python train.py --n_layer=15 --norm_place="pre" --norm_eps=1e-06 --positions="rope" --rope_base=7360.0 --attn_scale=0.177 --bias="none" --tie_embeddings=false --parallel_block=false --init_std_qkv=0.0358 --init_std_up=0.0358 --beta1=0.95 --decay_shape="linear" --batch_tokens=16384 --steps=7807
MLP neurons of a small language model. Each row is named by its layer, matrix (gate and up: input weights; down: output weights) and neuron, and shows model dimensions 32-127. Each number is 500 + 25 x the weight over its row's rms, rounded and kept within 0 to 999. Numbers have three digits each. A neuron's up and down rows have the sign that makes its largest values positive.
After each neuron's rows, "fires in" lists the words (lower case) most often at its 100 highest values on Wikipedia text that the model never trained on.

L10.gate261:468459518510503515483521567527539504514542473499527487476515517518509535493538519541458525476511507462524533494496520499499548477516495493466501508527474473506500528511497478525497503512515499514486462539491508476457489523463519529532510513473516485470503530520497511464444509456519479477
L10.up261:486487489541498492492508509516530461469496516490510505491513505508534478465578523528469512517527504482522463560507501511490500486473463488476533466513468482493486496497455433514492470470496535516473485510456488502505491497480516509519477489487545510462496507503518497504497491484464515526
L10.down261:488449467476475478486468485487531481551503438498487528526493466496503502488495530460485557490492500464509516541497484539529485515541483471514519457521506501496544473504517487508495502503485476512519507507528496497503539507509534473476486483479540494499528508473532531476519462530488530488
fires in: "m", "vs", "pm", "mr", "mrs", "jr"

L9.gate413:444486458537507532448532444441465529482496453470479484477530536506478521490489506472494504524491517462460473541466539544496522499537486510499526474504499526516491482506535513489506485518514482521476506536516479540520469524504483477495514492514496492499504533487498532510489506512528501489
L9.up413:486512481489521491506517462509518493472497449500447493460468553508549495542475512497510448467502525479507483492505464473540484506480463522475484498509491492518485462500505497469510486499544483480481482531517467513454526492509503512495490499485483494548455530549507499483488530501540536479
L9.down413:477535561533501484463476531479494527534519542496484519465495479477524478445532547497510523497445492541496508539479444482524515543526475483513488498464471491538482497488494502496504456548521472517501541512488498495515522489489506488495506486535490506525485535505493533498518486504507440486
fires in: "and", "of"

L8.gate37:527531506526482504523520477504455546530519470486549495447494516467511513495482491479540520504520504478519470476472470495457494500478458536508468514532484488460492462494503495500501436520467522516510501508452506448556486476464533514469481500495499552543469469510448500483509455500553504507
L8.up37:513538520482545511473463477512468523521448491549484464457492510470488523503455511534498481533470484499587488511495469489483470474516511504494503524514537514471494525531514500480507481515480509499503458495532518503517473467467469470541499490468472497510506486496488495505504516509468497481
L8.down37:473526525487484499513475491525499499489526512532508492486540534490481545482515520508532491511526534515508489563500471504522483522476459476488503471500549493481567518521532474502421463513534471507484520512484503553512527477518504498478533523501444515493467514492457518510499481488452477531
fires in: "several", "ten", "two", "many", "six"

L12.gate180:522554499471470549471535502506524515491487533467494517436470549509540492481488496531458503502532508475552501521492496468477480474522467547486518512464498467511510466527510537489509475522526521486524550484475525485516508452478515471495514510509510473546466547529475468520466492462515508493
L12.up180:524503518480510519463521493482477500494498519537502512524481508506460523475449490486464494511527477469499494532487507513519490540451494506511460465535509490507499463500525490484506517528533506479456541503525506514488454447506484511563509499502510483483508490474538498511538499504480538480
L12.down180:509500502482498491476525482490485525513555494540561481478508490493467504530442487470521508496505489567522471523505468531528480492468456520490515507463505522539496517468516506510497520512528490502479553518507474543467479484515484462547511515467476521530519465500527468440534500530530500488
fires in: "of", "and", "among", "all", "than"

L5.gate103:512479495486514495479543521462492518522502477531477516548506485514515465471544566490538511501480453486526492502470492451548479532521485513503461472490523478514506526512489506505540539497502486466542467520524487521541468510530500500540488493452512542498499535471475486497439486485515474492
L5.up103:511507540506498485534480479471521484455477534488528519447514527497504533500514508473525505551487484495468506481485478498513510504512449502474493527459485486464508499508515447468515549533476499511489442461485524513493527512503546505451481460495493545481491514503504503519496462515574467508
L5.down103:467497499489518516470538477467480502491499475500454534471517488502515509505491526534483498523478538500522465498475503555513510496517538464532494526487508506478538529462518490461490492529518524496468504520479526521474506477501494492462529523573482510486498541534527511510489571462539475493
fires in: "on", "and", "political", "civil", "cultural", "in"

L2.gate57:541563488526495498492480529476451448519538495505493510472502510519533530541475472467499488534508478473490512518488465493488496500536494550514457512488497488444490502438493489479553485472511544525495479485522495501520523490502527495502489476509480510498522491527477543498544477505476454530
L2.up57:529572517523486531510479476470471509505524551528472508466520521514503514495484502499522467522500460448509485491494498520501501476539500535526460541492509488467499492454497510467532505499503529538520531500495495478532489490489522489488478437525477499447520504514478515513521490499462471498
L2.down57:499507522497530497495484542458488486532516510536487507488469482542500492540471515489522521468465455502500523506481466518467489467510509463514462483478474522491484503469508514518512483477526503515536515544518546548465517495549505502494502491484454492493477512493492537547534471490496534509
fires in: "july", "until", "after", "result", "before", "sam"

L2.gate343:483515534523521471474562485508506520522531507539467506487511504533490498478495531466533508533461514498468505511493533456499511510499481515515479494492524457502491484480516506458489528457495482509568525519552496494506555497478483484492475481514521528474528484489523508511459475531514497493
L2.up343:529488541526521490486549496516506495501507524523495519508532485506469501502504509514531492513468500502493503525474516494507524487484473488518474493463527448490513509490525545452456520472502489488522518526536472498500521475483499494469457488504542531471517465497548492508480494538507550481
L2.down343:553492509462524496506512507524489507515475521495498521558521476504501476496529498540477492486488518503492530486529504491483481531485534467478505491466469481512501531476535507485493489536487474482518476530515492488529497518486502526510536534492532536503523497513453508472551493510494512516
fires in: "york", "japanese", "japan", "downing"

L9.gate149:515520499530486449488496529538527489496483463493472494439552497491527476527524535496531484485503523525482508471507494511462489524501537478533479544504517474495481531479462484464493515519493507516491485503487502503506503501509473502512542475527506490481483480517561478497463474538499534487
L9.up149:474518486493516468484497520485519527485492494524478458486482569516525533514497530496552492506464491537494479479496522462521489540501531485510496516440534521539526497494498485479513489511477482513480456524539478514483503464511528497467497480490513512471516526503511519519532495450560517463
L9.down149:454537470492510539494498512511475499477480467530463485524524497506468499541512487486532478494468525487508479523558519525475524492504527454460481495486517521554468530493474524534480488537506458497539497497570492540494512484509497511449521482497456517502515496507535555477511481536514540489
fires in: "to", "not", "t", "also", "cannot"

L8.gate3:492470502514530546477523472470499487456473503520471465447477483497517513501458448527563469485503563527478506477501479491485524554499498536519481519473489486509517513483461502484519505475519521521503487482503547519522525449474533489494509459512534551521526493488525474489457497510509517498
L8.up3:520479500490523503505522530526506525462502485508475477478513507500530475493491517487549462486533507525486473483516454514501502540518519487541502521446536494506452508474516488525545504495514457511470500516501514478491469516442498550458508472508488518508524516473547503506499489528561506492
L8.down3:494542509517542558537549527503484524509493465586524489510507517529496518528488503495522503494501522510488478437473461482483498481488473502490521520488543490503452518482499486499500509501481474504522510480558450546495492511532556481484499440529475524491518483462501541523504537529508520498
fires in: "to", "t", "you", "ll", "m"

L12.gate405:445539545492541506534486494483521486486450464502526519481500506486477467521476527495472445510458512547459500463503504499535487522502476469469497507481506496495513471470508515479495515477487487503470473509509502490478500509531520492475485489443496512465478505518489487505504458526456495473
L12.up405:505543535460480525543506516501499525502473464509500490499502488493479478502471514535513496480510521528495519499463502507493487512532522499504493500514463481481524529499472481470504497536495484517446448496508553498504486509522481466507473492518507463508463548506508514455516503506481544513
L12.down405:489534488477507536469432546530487495513472495510510486522525528488451477497499487462499507514539520535538481520551466497484498499447459526465532531466486502494521505508532507459468533481514538483489498524515521496543471506485477522511513489512488495459526495480554484480549465501502513487
fires in: "at", "as", "while", "although", "after"

L12.gate482:497497491509520507503499562548494526499481418518464494517517531527480513498505517486507488444531535515515458514505462532476493493492511483494498510491537455490465492519485493428505483536519497532549502520462527541506491488541525552504486505473479499482478532522473479516528503530492485522
L12.up482:482478534487530518480506490502484464500469508516520481490487528538467515497501439526558497505541481508530517506488500469492503484459503524505478479470502502506453486502461465466484471512496520523513503520510508489502480514495514525537565471517528505502450470513528468518526513518543498449
L12.down482:522473532517503491502442481449496506490496521507478525543489545526461509470466489504525468522484533524474462494508538525528513516499512490501489489543516486494481509534490523514526454543506498453537514530494515460494499472488539465469490497487466497488537469507510517505511510522505512482
fires in: "i", "t", "to", "can", "m"

L8.gate164:506513476480519522540496549504506518474484443504484475460501491515526499520462511489512432492488475529526513457481488477464487533515518498500476518457524491495521479493480542490482496464505502539475460520527512454523497452503478512504497567472566536497442523503534486527493469474490522499
L8.up164:542500514537495492503509547537514494551490484497535488476502476487529472528493492524497477483512509495502505514470471484534487516533542509501506519463510542490470538534533504495530489464508490510518508502546524488519464466475531469480492524448524526447510520523506450497505500539535469501
L8.down164:474453509469511509483439513461460483503481517511510468488539521524506483531530471564495501473506502505489509474522451504554449582477459543488526488471503480490485510473452485493486467535547534477505534527499511527439542500505521493496506509524487489526503500502524511533501489499475479560
fires in: "when", "after", "while", "if", "although", "because"

L2.gate430:536557456511522492488495514496484479505492480507477546497503523480446546510483521517488467494523487485519439502517521550490482508495529501492517471479472519512487534451491494515463462493526516512516516545467504497503536506460513518465469484505510514478503459502468521492481486551469492527
L2.up430:546544512474497514486490491496462503486497523490503511483543492438500524516484498497467436487484514489498506462499504469470455520497471514520529496492513516448496502514527492509509476504483466540467481488483513503525488485461538492482485488525488523508458546542503514536491492513480492551
L2.down430:488504519508467476503522475502543505511531534499505511475483469527528483468495455460538574472500520502523489537504456514492470462472521472461483515495534485515505491526493530532452558493496494460505521529504494467515498494532496525499481518503527477486524494452502468457529489522475516489
fires in: "2012", "2009", "result", "13", "because"

L3.gate318:543496498514543487471497501515473512517490513501459475485510491478472498457425494502527509507481479518556507508471485508509480525509457513458537497496500472467494516510513536492508524477498465468527513519510509506539511471460550484535503521503468503524505486479489503482467477494508473517
L3.up318:527503506481525493510501476554475512500504523509510527484523496433455534514448479460515520522475487515559518513491493466500494551480475542501508495509473480490522468495534517502484491475487511456477568526539483507537513505483551458482479496507460504517465475490476508514517474538524474496
L3.down318:518513471517482472517505482511483483469523510542501491519531494506493502452484481463501528526501487548523510482524476474485516491498493495507543493500520486498503513505538484477504466467518440463514504502529494519528516480517545516494498507526512523511504478477455473478486494502491476515
fires in: "several", "many", "of", "other", "two", "some"

L3.gate287:526469543524475479503427514504492503498502504472491473473556473518487533469424485500532477517480509465486524523436489485470474490499522459476526504506496483510479517470536522520501459457511478439501508509510505495517493477512512467537498473484505447471479557464482511485476482487499496516
L3.up287:494459561485512500467487522492511503519443486524487449510509489500489489456499523483545491529461495493470531536465510449483451502532501461460476495500513452512499509504517525500446495467478491508477479520534507498499513527486496467501491459461491486472517489490482546503491484470538497469
L3.down287:502486522483508456511464482490522524503500521485495523531499509505538520452441474528472511461506513471482515521520517465480513511569515493497478522446517505488512519543502479515544504493524502497474510494519496561458535495461496500507505520490502451506466505488488487552463474477536491485
fires in: "group", "part", "ministry", "parties", "member"

L10.gate356:486566536523435493471496466457479510502494462517419500480456473512512526502513505492477473506501532512511485489460516502506518495517548491444544476496506476527450530448548484485498536502485501470543509514528483526498492512508537474508500466522494511476485484509492518497490481528522496495
L10.up356:476469474526485490550478477480491470482460531555530517460535536515464511549514525543541471463555512496516510499514518534520496519521448538504476503545496555511519479496513470516517466514483496497496489498455476475498524506500513455451521452462485518500495493462495488455477484496505530506
L10.down356:506525450513454488518518521494530499429484499506529555497530493471465533543514468476490502520443525495491509522497491525487565467468537439514516476491548483511504518527551516535549496492524521506478505524542473479500549502465493541498497451501514506488512528534505488468482487497482491494
fires in: "a", "one", "responsible"

L8.gate455:515508499504496474481544523505486487467500510506445476535514499496492499481498468497545470481513542515485468457485493510520473544464507518504476533503572491516498500477481510492513531513508484474486505504502526457497480491464512448538546482468542500492504493508511472525498501504523501519
L8.up455:540497543478479497508527510482470500473456494529508521512513506480513533489491473474517482506484532525544490486498497474510469548483511502497527515493567503473495490466490488498496492499524486522482511514480496481498534476532467513498503489477554518469462476492498487514479541507497496454
L8.down455:484505500477468547543496468486501534485506483497508467552529521498497503486519480454576514512478536507498503487471477493470476550477540490453503520458512462480473493526485504539503478492533468511496497529511510508504499463519506499469474487514523466501474481487511552517489518495546474508
fires in: "not", "i", "to", "t", "ll", "also"

L9.gate507:533499488519485461429471471493492535503500508454490496469523473482510518468521472521472475470492471490450468456467472485501440461503511479497500477455520505547465503517459502503535454489486470535502523505476510506461495482480499506515502502542520485498512506533512487505512519537477499536
L9.up507:523500500539468509540517516431525558486504492524499484510500509550470562530529462501463473525479489479512529486490532491481467484453481499509504516476497506472517492456457495470492495432484549517475524510512542534546508503530451486530503527494533477509478499494536519500502507523487532515
L9.down507:472500527495511518538419479490505444483498474481512485518492526495469455472450507538468504529477530520490477489491458478550463513494533517526483496502484481524505489518498491518514485501494470481488542533475470492474525509548512485481511501465480490497496502544502532505462516552524483547
fires in: "and", "despite", "than"

L8.gate420:507480446500462501522448532534491495532533507485516516466533543457471461488467505480552502499518466508472493535487498510521496534513476528513529520509487508506499472488501474476541496545531508494523537541504547500530486451519503533493517481511529568535504502517520492496492491511466480468
L8.up420:525508457462474470511487524513493509502501544484494474487496495480503443458501504491534537486523478480467505519504480504547516489491478504454470489485484478505531493524491520489492485541514539478474539497503528493487538508509520483485523477507505503494472470518480517481479476474505501510
L8.down420:515454531464491527451448547492507521481485519530503489485496521484486519538508485497481499511513509517531510470497468539467512520473485486515492503464461482509502488442481521508484514512553451495480508499572495509491534458476502501481498521484472553455508449448556503492483518489479497462
fires in: "the", "of", "two", "many", "both", "other"

L8.gate377:527509474423520546504559482502508518495519469548474506563528480481503483501476504434508489478552513499527525541500534524525508518534454476477517505468549509513498478517482469474561503505533491502488521491496500494534492481527497484519518485464501501484475520518504527486505498487545482500
L8.up377:487523520455442529520498491514520537478551552484517476519505482459501485482553528508478495520516479514530539564483492550502492490479458485474508519498533504499496481506459502487496490497525516447545491487481523518508521519499537500504475508513491469513504474452499466536488502529474520487
L8.down377:471501529469481541520515512474494507503541479516519487517478523498499461470504457485494512485521509549502479489521496498543530488510469455529518544451488453474497495530482501485464487516471498506516514479518476564470533508523478512510489511518526443482483501509508459514505500496518482527
fires in: "that", "which", "they", "who", "both", "two"

L3.gate407:476479496478464507514551524491524503482522518474495460509507507489498513475481470463539539552476463526459533543505506521461545525507525480494452482501490508534480497537486566499499501463488480466526479477525498526504495469504517500551461474553511528521514500496474514539519488469486498516
L3.up407:487480480496488493485569517479493495474510518520546467506486506510476491428520476494505540517464490512470497500486494518501531492481506488501483494539478467499493495553484547512510524518464510489500517478515492512511484485457497520481481521525494512512530522491501516497508496469512502508
L3.down407:502470558489520481509519503505512526505471502501501480489524549494496468494504477474530538545469519542485468527518552495513507508482496530488480508528490502490501513487491547490485473474506483506480528499510497528508490442489475563499509478527507514517493508439496478491515473494536502523
fires in: "is", "was", "states"

L9.gate439:437486520489486539506482489524523482466482490494520465541504475467516513506513532491487464498482518492505503535491449484482518533471539581476522500482509501475484535485509513506480546472515512550519520490475469491514492504490559512473537518479538507501490546487493535488482502525521525501
L9.up439:500469506497543486455493511495483509500494480512462514450493540501485530505471479501480497502481509491509530498521486472502526503532468499520499470511481457472515444476424494494530505544538498493514487510502467487473502523497468522498504496543480524468497523540498480481464537522515454507
L9.down439:524493515523451514530495527498522461455469536521470472515513513482555484483519466503526539491468515490491456505537482475517546504489496512506478504500554549529464514576512476480493505527538502464525519459500528486516520472526499509479500529473505493489486507510483510488534498517457470474
fires in: "and", "early", "more", "democratic"

L12.gate298:499492520471492526566508505513478497514495467531491482487535506443469534519510495499524508497528518518484442471503526486538518561504467481500476510529495502515474584511545509516511442516534515491521505482486515513526497505526506473485494477475524528454462510505488446491476493460468493548
L12.up298:507484541496483455569515505509516545511530456470447467461483496497453495458486565501512494514565512519526520525455486484519518480489487533465507482515507484512502528498503494496534513538492526530530471519498519550528489504514490471472529504490510453530484505479481510524472499494510456472
L12.down298:496516494497536498540493512453519483518475502517492470504494438524495522510557475462500507516485511500483487466496449498517548501489487497547456521469504488473477489496497470496502482508479491530520495499517472500511494527531495535472489509509484504511502480523506501434494524471499465509
fires in: "a"

L11.gate508:500538563506516501502467527502487454493492490495512492491508528500477504484531484475504465484535552540498468525501474490492538516502542536505491504515537531514452482500550484472507533520520501519493516526493516470558490457505482486513474475507492505485524543505504510499465493499512522486
L11.up508:528517482525517516559480534542470531462512458532443502496471476497485473498508509477493530509499518557488515455526488474502519494511502518504530484508466486471519537487487505527492525477512476451518491482507545515545510533484422497487506506546514497527450489489485501498498490499497513484
L11.down508:528529484505487491509500540511506433488497522480434489498517485543504516524520495491557520514502515500505488498494473494530505503497501534496507542472529560495467515530526497521513503487532511507516476461504500510523528523558520466535534494492499494481509494495505501520468485510524477551
fires in: "a", "the", "s", "their"

L3.gate300:555507493517484540498539489511496472500487494480457465485475501508519517504466512511519461491484536502488481477521467522537502500568483529536470503540530494511456508499477560491526498565523479479503492558481513455523471520496466491491490497492464467453500475539508481462476526525474546496
L3.up300:531454548487480538486490525495531493491483474489482503421504513471496505502471509480521492514551498499506494511539474535485520492493488510512528497481478520488518450483503491470544512540550490489481501476500495544464550537526531469518502450493502550499535501513497516488534497508523491484
L3.down300:516491543481477490477499552522534464501473509510484520412476504491507506508464504502494492494490525511492496471526445474509574505521510542510474527493501521495466444506497540437526459514513490475481502520520511478501532500517493484466494495488503508476547484479551502444503523502529481462
fires in: "of", "new"

L5.gate168:464524534497547540506514508478554444486503504550456461496490489466497521499465476485553524482509538530529471541498486489491473561506483521506489506528509472525498511508497513458489511522515517498491501499516545508533479498545483487552529491499495552545498502488484530476484499529517504504
L5.up168:512500514510529542491520523498532538543486487512436496471503511483490510488488486529517482538479489471524541484517480490493513536546527520498436482527522502525481526493537457495508492507507541497512533503468525555505513493523501508510502512487502514497466511489484508518477472514511514523
L5.down168:536512493518499533474466497516488525543535520528488478528505495475493497479525488541544515468492509503453512514518454530504512527472505518509503505526504527505510503506540531485482509502487482511534451502492535524528494507519495509524497558499487495511487508503467471506519454490455517513
fires in: "the", "s", "these", "its"

L3.gate481:516488506542466539492537507487462471502513499525495512466511515510542528483518468482488474517472484495527477486504549505516476491505503509513483535485484524484486509462485506494479545456525534496500477486517544457462505493486486480486495487487570525481496536488524496550471484472521470502
L3.up481:527505509482549493493550560457485513539505500566489478494515516493528505499489489494511453519510490504480503462485480513522471490539516504474478511506489495490467493452491494493491510507504516496506505494492521491485477447483498470524476480476485522505520458472529535501485489479496505499
L3.down481:483488540539487524498524513488474470515519505449486506491533533506532495457545489498507513537469454529491499475518484544510489480497507456512482540442486531492494531453507503510455500465520504515503480531510532500469520491527491480492441474511486502446488532451535520500515507484482495510
fires in: "before", "until", "started", "since", "began", "finished"

L2.gate465:461532508503483474547517493548515500471518471479495474517520499489483515499522511497477535510498500558459478515549481498499532521463466517495516499482521529524498519489525526496468487442491480538549486520535482515475520434519468482502527470507504526488496537512478521485491476518517472522
L2.up465:514472500471468501490527495531509518482507527478463526558515495502530529464467488468468500533488499470488480510506527516468532473480479467475460499498474478490484487500479511519459481535487498539464521489484549505500510549440509504500483474523489470515543469509504500500464512496476555515
L2.down465:520506579515528489481513546503533502463463514521468479496524473473524483481454468488472512505462504508516505539522462508514512514525498511530485514505498489515497512513501553472477514487487496534506438519521489535530550472501495497460536479483515550559506497507490500515554486520507520520
fires in: "was"

L10.gate204:510499477515530493517508491498484502491496500486485486487492521505499450518463492468474493477552542493478447513508552530474494484505463534525503474510524508525509487491491509516513467572469535479481502535485503529522482478526515454471541501455503534445488545504500529514489430521521465447
L10.up204:484533523504523511558452480471524472478492470486491510521515469473502461532467485469512485536477510489498516467473536469482503463508489521542499468462541534483520499475501526534475529503485489486497504474490448500518511503505511493484511514497513468532454472536493489478493516525483473467
L10.down204:495519508498532528509449532493470496456503480491451481528542521514496481542513479515496493463490480536518482499489503510528497560523468493524556510481496470504461546468456527503502527479496489449483506473483494500494534525528488510496516463523508483499504512482487496512539486497532519511
fires in: "and"

L2.gate392:487482490524521497514502502523473467498527450507534475509549526496470513512449492526435504501531502513453531491512452520525516501484479486507541526472491454470499505491519503498518502472539510477471468515493497492480514490522457507567515467495489468496528506497476525448508505492501485476
L2.up392:493511520488454472484524491517495469495496476512472529515548461520496558439501493486487525493510492495526436531487531531496493469471516485525530522469478492479456532486490514502457494485476478523488514481480542499462495487461510468513512492538517517525512504482548521542507477505509554539
L2.down392:536493505496495489460484486483508502484527533483495517495512468515487532472532510483528478524506481521493475551471494522486456482528514488527479490508465522509501512496497503456471476489508464564519504509481554499544546426515520513479487459509526516531466494536517499502530489533498544524
fires in: "death", "died", "people", "battle", "men", "court"

L9.gate324:487516522512453506498479494451521503482542491473517423518484485512539543481524486496478484512477484518463504510503473543520486479471511516529481492460522486502497489545525504466572534531539467531495496475538494509444470506506466525467479490484515502473483479489481525526494514464493495459
L9.up324:496500520483466511500553458485513503485506484493469503507485517534518510533531479477535500510454542472497454515504462486523512508535536496510475527472478479549540496518548507493475526536467512513465486482491472528489485520509507507552522449548482490489520552503458518513498484515464498506
L9.down324:460547497477496480494568472479493494456469438503512516466502453500499453481524515507522481517519500482514517454485485494514490461486472489479495478538503537462488468543495484509520482499506522513503498487464501517504501544434523510477497516468480478496489489513498500523519482492514516532
fires in: "in", "on", "and", "or"

L9.gate294:467510482512540539454540489472471492509485518489522498526454481502499505466533480543519503507518476523503488535438525536522488470516525509509511536469485561505528527472505548451527542538515488493523486547520485484494482539509498509513449490529552498461515517509524498509519524512542455499
L9.up294:473488500474468506502478539505486530479527457501453519445522497504464510516472466506497544532553541478472527471486521519488518538502460467542512529499526508501482502494498529505516511531470459460531447502514510472463501521485499514484492549558504502463496508463528488537475487487511517473
L9.down294:493497510529507514519470515503504519514463503515486513489456511569508541500500510535551475510530496521484488482469439528508491476501504490460493536505479489473518514535497521456514471480530466461464515510514451508458499489505514559477485513505496476477464523468528469551521498475523490504
fires in: "of", "guitar", "civil"

L5.gate476:488514482522495496572519514510472527484499502517520430475516499517508488533480513529506536540477474499500477525468484452488486486530502511507493482496518493518554461490509500460505506515464511484518534490499495499506534495482506515568492461540462493468508464517523498458453458525487533483
L5.up476:492521499547541528499516460518515527519509539524490488464516481496498440553480499528511500532491495507456505464485518470511507481507476508486492458483473488537567463545501505489474545440474518519545530514523514497491474509528461529525490472516512511479508493484524482499510475517487518452
L5.down476:487535490503514495469504498451523531474494489536493517522499490485478485488546504452484492507530489454471504479553500503497542478501521468512483489532471464548467530532504477542518541469496512499467480530508477501535526524544468487495488522499502486478487482474438492499517516500522491497
fires in: "reached", "hun", "highest", "honor", "close", "hotel"

L10.gate141:522509480524509469484474482466478536445499491540559491493508480516495472530485546503472495535490474532509528469504522497537481507490474501513526448544511494469524482476455498536477484524487480508558529499523483499520487477521529476487491502493449512504451489496482455457492454547518523481
L10.up141:540501501529512500514466488489495500510484526464474482498461570453449530510480495537524502461507495517529445479512475462480477538534504513438483516472515498502494534488501501480498493490498492493480517503468565472503473498513552483509499515491475513524473495484512528507510515483467498469
L10.down141:499515465455524528523464503507513446522486503536518472509513448498490492566509522536509484498504452529493511532485467504575507517531450552525542459507470497513496506519496527498481511531493542510485539543475420540512510497538503520481509504543492502519485480511457471505527506552504496524
fires in: "many", "some", "other", "several", "most", "different"

L12.gate33:487507493483437500528452533525484516500508479474470507541482530525516525506513530507524485490525511524530470494492506473493499520507510536484529479502525471501445489510534521490469474445513472518523498527490500518505503488478508495486502519508500510486500515516500436571486502486527495515
L12.up33:545486519470528448540441537492491449495486490501466501499483525520482471496482516469518455472525501494487525500536486492509487476454454532533519511538494524503463451490529495571484538454519490511531506524477513513528482520490479465502529532503462518489517521502536494463471487494516533524
L12.down33:493499485517483525518473522502517481493482485492487496464501478517472499501487482487510519468475515557427509490515510501470501510513549522499445491506507503514520475574505540522537517510500449458466499483508482505498474485537577530492494473504499473497450445489467483481515495486522528507
fires in: "a", "more", "strong"

L5.gate336:548544514534490457490495553486506480485469506454474467494483522477517498509505521528513517506481514514512506512482450473532516504563506503484511495554512497493490529501527502506455510530543472478558514472513556518489476489485517469513507481494511512451497514503512517481514496494530505498
L5.up336:526525491498490499509514514489513529505501467511452472473482444515524502503499504491506502525494522478521510535504476490485570488505505528472528497497479531519515477495545486520493478512550531489528513449519535544534466493525470489513498490510516507474499480496513502515528495513502457550
L5.down336:474504512520487469521411495509501447498531493507481478497482515487508492490513492474501494515535470518473459496527458490523555554508488510498529526459519497544467539538547490511463519488548474485510508482516503496478520477508494515482487494500492487507505516473493507493456510510548463461
fires in: "s", "his", "your", "its"

L8.gate451:516497487458504492461488522431483469511553464531506499510506536491486506532461492504458463446495473487487497472543468524511537519537505491487478495485536484492490477476448529524531474494512497504493497503502509492532518470495501488562492511490519505545470493569520521479498504482519479550
L8.up451:487486496491544511453483494470530487524490530481539480479505536563508521454501456513479519522532538491504482534516516499488504509505538513516501504508465489516540474481486520480487466488519510529513532476498513493497476469519470476531506516455543485491473584503486515518516535516504496489
L8.down451:487521516458505523483504574558469478554497503469519482519481492454474511522523528479540499476486481521566488506516531533502531495466507517511517496500501527518490514498526487533506494501580516507455491488527549507500471452490486535487499522493522505533496450502520476487539460457525509520
fires in: "upon", "of", "by", "after", "spent", "despite"

L10.gate301:545486468546479480485548455481482539523455507468493500477469516480522466481502530495479464512485479529463494527475515504488493481514511539534503460524486524513486534531484499469532482517503503559501542481517492478466462538516500480499491489452481510549468535497481519490496512541470483490
L10.up301:500513496525471498438538461461540489481476459483481484469540481508496497480479491487468480486487510475536492478545525475462518503518530497494469485520523514527523469525536470467535500528497529527453501495475512511502495503518506487510492522537482478485495535490508565529466461507538524507
L10.down301:443528453517528503513457457536510540485535492476490495505518550488452494498507519502489519511520511517513521506453428465508501484501455517496507502493552506530536472510542536524503522533509518498486521503540471502512505483473478440483465487490492466494494496493481450499574505482512472505
fires in: "and"

L2.gate35:532499533465488553472492516495498508491475505440497495462482491469534484513487468517507432525492464532509520472492466508505478484490516540520480505517517542523467528481490501494552525470513517497500511491478545497506497484500518523489494530465495512494514520522524466494451504517504515488
L2.up35:532484548483508551462512501503490506483464503472512474481509468494518491507501523506488458529494479464493480481500511517498496520497481525463466517502496504535519475489506523504538498504531539464490495535516570491498508469489499499475502527482515523492487518533535496535465492532474488498
L2.down35:502472537505537521459469509492509499498466496545491513458540512518488505503502517480487483524493473465491468490509467514511521521481455495475464517483487484542536497525477521528484472520521532470468493562525530516488502492521500509476492541472507509507505479511522549528516481524464488488
fires in: "after", "when", "following", "while", "with"

L11.gate338:462525487536466500532474466525521468488453506534521475532483474529503489525477485490540474513519529497461530497495467519505502500498473498508506467482514463457477478499477486491496518504487492530494492478493496504514532464497496533443528474527555483495486466509505534472527500496499516502
L11.up338:530495453466476530475508478525537514456498473529534478484497514524476491497499520491510490493517525502493458488526494522461527502465480523478499475482529482480485500454474514520538472508508514552504489472474520551472475489496539525497509529434506459529483443502512452496534540494449514468
L11.down338:559527541494499529464442491540519484534524497527505471491482483541498491508483499498529465496498456504466516480534501517511479532535493483504500514514511498513476537478533462494499524502515539508521497532516490522516472477499521519513504549488536497479509481503490464445486518498459527487
fires in: "ii", "iii", "vii", "i", "x"